Weights of a small GPT-style language model, trained from scratch on English Wikipedia: vocabulary 8192.
MLP neurons of a small language model. Each row is named by its layer, matrix (gate and up: input weights; down: output weights) and neuron, and shows model dimensions 16-143. Each number is 128 + 32 x the weight over its row's rms, rounded and kept within 0 to 255. A neuron's up and down rows have the sign that makes its largest values positive.
After each neuron's rows, "fires in" lists the words (lower case) most often at its 100 highest values on Wikipedia text that the model never trained on.

L5.gate109 [112 108 110 205 150  32 143 143 117 201 148 140 144  45 123 152 130 157 142 164 129 137 144  98 117 145  91  89 179 118 136 146 115 139 139  91  98 110  88 119  66 139 139 121 131 137 138 168 141 100 127  70  91 127 120 166 119 131 156 129 113 139 123 154 144 178 107 149 127  64 132  99 126  59 128 116  46 126 128 193 121 112 187 110 122  49 167  98 157 165 121 122 131 168  98  46 109  88 117 186 114 134 127 117 126 127  99 163 117 119 138 148 154 118 159 122 126 130  79 141 135 133 136 197 144  76  65 144]
L5.up109 [166  76 141 133 133  60 129 114 116 190 104 127 158 160 163 133 172 106 168 149  83 113 131 127 120 128 170 118 125 113 148 153 156 172 114  88 148 136  74  74 111 142 130 136 138 134 108 130  83 107 114  94 112  78 135 109 110  89 110 150 121 199  55 168 140 124 165 155 110 105 128  78 144  68 172  85 117 166 148 147 107 187 125  94 165  95 196  81 168 118  85 130 132 143 118 128  73 128 102 124 158 131 160 148 162 137 182 129  74 119 138 146 129 133 113 100  83 117  98 142 135 169 140 177  86 166  98 130]
L5.down109 [113  62 201 129 196 171  76  77 136 125 116  92 162 164 104 113 140 129 112 106 103 124  88  94 189 166 120 150 138 144 125  96 158 127 139 131 141 148 129 104 133 134 133 130 110  86 112  81 143  95 105 138 109 137 161 128  31 154 152 152 155 160 145 132 103 121 110 154 132  99 154 131  46 147 158 128  94 156  74 109 108 156 111 101  70 113 147 113 109 158 122 115 153 148 137 112 135 170 106 130 112 141 136 133 136 153 141 194  77 119 121 140 145 146 106  94 151  79 172 152 128 101  88 163 177 161 101 110]
fires in: "a", "t", "an"

L6.gate315 [ 88  80  91 118  78 125 129  84 160  62  95 142 109 117 124 136 116 152  96  97 110  96 128  96 128 129 134  80 103  50 165 146 177 132 150 119 184 145  91 108  92 205 197 115  98  84 129 106 120 131 132 151 157 139 118  86 136 146 183 164  47 118  83 145 124  73 155 109 133  47 116 143 112 177 146 141 130 112 129 125 128 144 154  62 165  80 113 141 140 222 118 144 145 116 147 131 113 175  80  98 139  92 146 127 125  84 121 106 135 102 117 165 144 133 105 153 115 138 193  84 199 139 137 139  86 165 118  88]
L6.up315 [140  74 114 113  67 131 201 129 114  83 118 141 114 129 171 152  86 171 137 177 121 103 140 156 160 132 132 133  92  88 135 153 115  57 117 132 141 138 134 106  97 116 151  95 131 161  85 153  59 115 146 122 177 144 165 165 161  78 151 155  81 134 159  45 150 120 118 124 133 140 134 173 135 116 103  79 130 162 179 115 145 115 130 149 132 134 143 113 189 120 136 133 152 138 128 108 136 123 104 127 120 119  82  69 143  99 123 123 172 101 161 117 168 119  92 185 165 149  87  78  95 158  27  86 112 111 159 104]
L6.down315 [106  60 108 108  77 167 139 118 113 151  62 111 160 140 101 118 107 138 136  76 113 155 109  99 111 140 128 123 176 113 140 112  67 114 158  83  93 130 145 115  87 213 112  48 104  79 131 172  97 184 159 104 165 179 140 102 139 120  68 116  84 133 123 120 146 121 160  68 127  99 162 146  97 196 182  88  92 115  92  79 113 149 111 145 155 110 146 125 137 134 160 137  98 128 114 145 105  61 133 118 129 131 145 109  96  93 135 129 122 151  45 145 120 134  81 118  85  89 200 147 145 112 110 150 170 193 165 103]
fires in: "however", "20", "therefore", "additionally", "21"

L5.gate399 [136 117 134 129 154  91 104 174 115  98 174 158 149 102 166 137 118 116  89 133 107  90 102 120  79 131 142 125 128  95 103 131 118 180 205 103 116  94 177 106 145 172 139 100 118 101 142  96 171  78  88 103 168  75  72 134 130 180 177 126  73 119 196 111 127  92 133 110 130 119 112 161 133 132 115 161 147 125  66 124  95 177 164 153  77 143 119 109  93 147 114 139 124  98  88 115 160 125 143 173 113 133 127 127 140 149 145 129 132  75 136 172  91  82  92 190 123 228 185 215  90 136 102 104 114 159 114 195]
L5.up399 [ 99 110 149 111 121 106  84 128 153 167 146 140 138  78 127 105 136  55 130 132 129 137 105 133 123  40 123 129 134 117 119 116  73 130 127 120 158  70 103  77 159 165 214 131 173 156 168  99 150 142 104 106 145 100 167 173 126 132 138 108 146 123 183  92  66 143 122  65 140 107 148 110 198 116  93 158 160 174 110  75  95 192  80 148 126 126 131  77 164 179 153 130  71 127 122 145 141 109 159 174 171 137 109 104 144 123 167 133 130 104 105 199  72 147 143  99 149 131  87 142 158 127  92 149 147 153 142 195]
L5.down399 [136 152 148 144 127  89  92 137  89 127 128 101 135 110 185 130 129 138 101  99  89 178 156 176  68 166 155 172 146 126 133 129 102  99 131 158 150 169  87 125 131 133 137 146 155 148 135  87  36 123  93 157 170  88 142 154 105 107 105 173  88  95 181 168 131 221 136 101  77 105 153  99 151 131 141 118 159 129 108  99 164 179 133 123  95 183  47 116 124 167 132 116 111  77 136 119 106 133  92 121 215 151 113 169  84  93 183 105 122 153 119 141 115 156 140 147 180 145 109 106 100 124  87 140 127  92 148 152]
fires in: "years", "time", "utc", "population", "father", "capital"

L2.gate256 [119 164 115 129 125 189 156 153 154  83 175 117 168 129 109 137 153 140 104 148 140  94 132 166 156 172 131 142  95 129 142 146 165 105 121 126 137 164 182 210 194 148 141 137 102  99  85  79  96 111 104 103  95  89  94 112 110 136 127 122 124 109 158 147 150 105 124 149 129 135 127 113  84 154 174 193 136 107 174 102 151 133  69 166 153  80 128  97 146 204 140  93 134 117 140 109 137  85 147 110 120  68  62 125 147 101 154 189  85 145 114 143 117 120  88 121  90 129 168 110 157 176 108 107 131 255 130 152]
L2.up256 [101 152 129 115 140 139 150 168 136 118 152 135 174 102 141 131 145 134 169 126 104 133 134 105 151 175 102 103 169 121  96 136 153  80 140 113 175 185  98 152 168 154 167  98 122 124 144 119 158 103  72 101  93 129 104 163 112 137 104 134 130 154  80 126 133 122 141 139 133 115 121 135 112 131 152 170 101 118 161 146 140 189  87 135 125  97 128 128 121 157 122 146 115 188 144 117 136  60 188 126 120  66  73 180 158  65 141 118  31 170 101 136 137 116 152  68 146 136 202 130 184 131 119 101 172 165 144 113]
L2.down256 [121 117 165 146 154 170 192 145 132 149 157 174 143 123  55 155 173  90 126 122 145  83 140 117 139 134 177 175  95 134 125 120 144  99 135 115  81 148 151 193 169 172  97 122 130 139 109 152 153 104 135 158 124 130 116 109 131 128 114 100 201 114 136  73 109 127  98 119 149 146 154 150 110 137  84  87  91 112 172 122 154 149 138  87 104 110 124  79 159 119 154 130 106  87 105 129 132 139 144  55 161  72  86 128 243  87 133 213 123 124 172 176 149 167 113 151  83 124 204 118 131 160 165 126 153 195  93 141]
fires in: "first", "second", "each", "last", "only"

L2.gate136 [121 118  74 100  64 165 143  77 104 130  93 141 181 141 109 152 158 167  96 108 109 155 134  89 154  78 102 157 167 119 107 113 153 171 133  97 129 124 117 143 115 122 117 171 118 126 124 151 113  94 146 107 122 143 162  84 146  76 109  98 186 111 121  72 101 149 161  92 126 116  70 155 101 196 110 145 150  78 107 146 178 133 126  97 146 120  66  68 113 150  44 143 116  87 110 180 140 113 118 106 108 126 101 128 125 171 161 111 123 143 127 149 131 107 117 148 152 101 158 185  81 172  86 122 119 166 172 118]
L2.up136 [147 178 108 101  86 133 118 119 115 115  55  47 143 111 147 214 157 124 140 123 135 171 132  86 151 118 115 172 118 140  85  98 107 154 161 177 177 106  96  94  80 120 184 134 177 149 124 155 122 173 123 144 147 191 138 100 134 125 140  88 150  96 111 107 133 168 113  67  92 103 101 163 105  83 184 151 116  72  65 145 104 187 110  94 125  93 128 128 106 104 111  81  83 109  93 172  97 158 118 133  94  73 118 183 119 154 177 105 148 152 130 161  68 108 175 151 177  73 194 178 133  89 141 127 129  96 130 150]
L2.down136 [135 150 132 142 119 150 127 116 119 134 130 101 119 134 143  68 113 126 144 106 135 100 131 129 120 144 116 122 106 117 108  86 124 136 154 123 131 116 100 112  90 134 177  67 127 177 140 141 150 149  75 200 124 130 164  96 124 147 203 145 121 175 114  70 187 191 142 125 133 139 126 156 135 126 170 121 113 134  62  82  93 101 109 147 150  99 173 135 138 140 159 155  72  63 114 108 140 146 144 137 147 127  67 115 255 135 100 144  98 109  99 169 126 139 154 126  98 134 120 133 149 118 124 127 157  94 106 135]
fires in: "john", "steve", "pierre", "peter", "dave", "ann"

L5.gate421 [138  71 163 172 112  89  83 152 100 147 114 123 160 101 151 121  99 116 125 156 162 114 149 111 191 129 111 161  84 128 156 129 178 154 154 140 153 174 128 101 102 139 122 198 173  95 115 143 147 147 159  91 154 108 104  97 140 129 121 162  78 129 130 159  62 143 144 148 163 113 133 104 112 116 182 186  69 136  72 130  98 136 121  99  63  82  81  73 141 113 103  99 120 188 178 102 139 121 117 153 145 148 181 180 154 100 128 128 108  79 110 125 121 154 139 109 132 106  85 104 127 149 104 110 118  90 151 139]
L5.up421 [184 133 137 114 233 105  45 114 106  98 155 133 107 166 200 128 130  96 136 108 130 102 127 118 149 144 153 147 121 139 161  79 184 172  89 149 171 113 164 112 120 136 146 181  59  85 143 122 100 104  56  98 154 121 141 144 181  77 196 174 143 174 113 142 179  91 102 130 167  96 200 122 148 133 167 148 112 139 212 101 133 150 148 151 125 123  95  98  98 165 126 107  98 143 126 140  98 150 104 141 141 144 137 130  91 110 163  96  95  93 121 203 184 150 167 106 138 125  93 167 157 161 109  74 102 168 166 132]
L5.down421 [ 77 101 121 128 167  69  93 184  90  92 116 118 141 113 111 116 106 144 179 123 112 157 121 157 173 104 139 118  98 128 124 145 138 173 183 172 104 193 151 146  65 141 146 189 191 102 154 134 133 131 157  96 140 130 170 175  85 104 113 148  90 112 114 159 198 149 134 146 136 125 155 128 149 131 148 138 115 127  93  78 147 163 110 106 137 147 136  97 118 182 104 137 140 139 109  79  97 126 107 178 136  83 185 172 189 188 132 116 128 121   9  88 135  78 153 159 119  97 127  62 129 102 105 129 164  89 126 149]
fires in: "a"

L2.gate149 [173 145 121 155 146 122 114  95 149 179 125 133 152 167 188  79 119 144 151 114  93 126 134  86 106 133 143 128 151 106 195 134 176 116 107 115 162 181 153 122 166 107 171 114  95  92 134 110 112  78 124  99 112 158 152 132 138 118 188  60 159  83 139 162  91 128 111 145 136 142  90 151  91 129 146 117  91 155 113 153  70 115 117 219 109  87  93 117 139  94 111 168  64 149  78 137 133 125  87 140  94 113 208 111 119 114 145 192  93 151 100 131 146  79 168  56 113 157 126 181 141  85  97 134 139 140  94 149]
L2.up149 [169 106  98 167 144 148 139  96 175  93 115 141  89 177 117 111 104 129 105  84  80 119  81  95 149 134 119 137 183  79 167 112 146 147  66 116 165 115 135 119 166  87 184 108 121 196 176 129 116 146 164 122  98 169 166 114 131 157 153 103 112 153 125 128  92  99  75 166  78 117 148 177 104 163 138 116 119 154  95 127 109 169 144 226 141  97 103 155 106 133 115 166 138 136 104 126 157 100 139 179 108 117 126 130 143 150 134 145 161 158  87  63 145  96 112  83  93 167 114 128 131 102 102 114 169 169 107 116]
L2.down149 [173 145  78 144 182 179 120 102 143 121 130  74  98 135 171 143  52  69 151 100 123 131 110  94 143 168 130  90 144  95 168 164 143 105 102 118  88 135 150 103 125 122 221 131 143 150 141 111 126 119  78 145 135 140 151 165  78 150 101 102 188 126 123 132 100 131 103 138 109 112 112 136  72 156 118 136  70 163 142 118  73 144 152 155 124 121 142 156 143 142 127 137 111 150 122 180 161 167 180 133 137 139 181 114 195 134 117 182 166 137 161  93 122 117 142 120 171 159 118 151 144 121 125 108  94 143  83 118]
fires in: "town", "family", "business", "summer", "museum", "basketball"

L9.gate57 [ 63 120 106 145 120 148 114  78 114 164 143  74 108 139 160 128 118 138  94 122 144 158 142 174 144 150 115 139  99 211  98 131 107 109 170 122 161 115 123  71  88 163  97 162 161 125 119  91 148 121 126 117  73 117 156 117 174 139 104 122 141  99 110 158  58 102 157  85  83  93 119 154 116 126 168 114 126 110 130 196 158 165 183 140 143  96 114  75 119  77 195 117 134 138 107 174  71 163  84 165 102 120 117 174 112 115  94  62 122  79 125 123 126  68  86 144 139 140 163 139 136 123 145 113 171 140 153 191]
L9.up57 [ 92 157  76 127 137 156 133 108 115 160 150  91  81  90 133  63 125  99 120 118 149 108 158 115 176 155 119 155 115 145 160 236 153 157 103 128 171 169 161 149 119  69 132  88  95 137 100  53  80 167  93 157 113 155 127 136 136 115 159  75 120 118 141 172 111 192 160 159 141 140 136 121 188 120 146 110 127 125  58 129 142  99 134 119  91 110 108  74 125 122 114 192 126 160 106 161 120 188 161 139 172 145 204 143 117 176 122 108  93 144 121 128 193 116 128 173 163 144 121 150 155 106 111 128 123 188 131 147]
L9.down57 [151 164  47  95 152 131 127 130  73 139 101 121 100 130  93 157 125 141 147 137  78 172 118 141  74  73 155  60  87 113  71 106  84 126 125 121 135 170 143 171 131 120  90 174 191 137 141 113 129 106  87 199 155  83 118 140  74  70 156 129  96 112 122 110 124 109 147  86 129 104 140  64  65  90 107 125 156 186  84 132 152 177 123 124 169 176 138 136 147 145 132 127 103 149 140 115 180  72 103 106 114 114 108 145  35 218 159 111 147 140 172 115 127  96 155 118 121  68 136 140  79 159 118 122 140  45 154 166]
fires in: "the", "a", "my"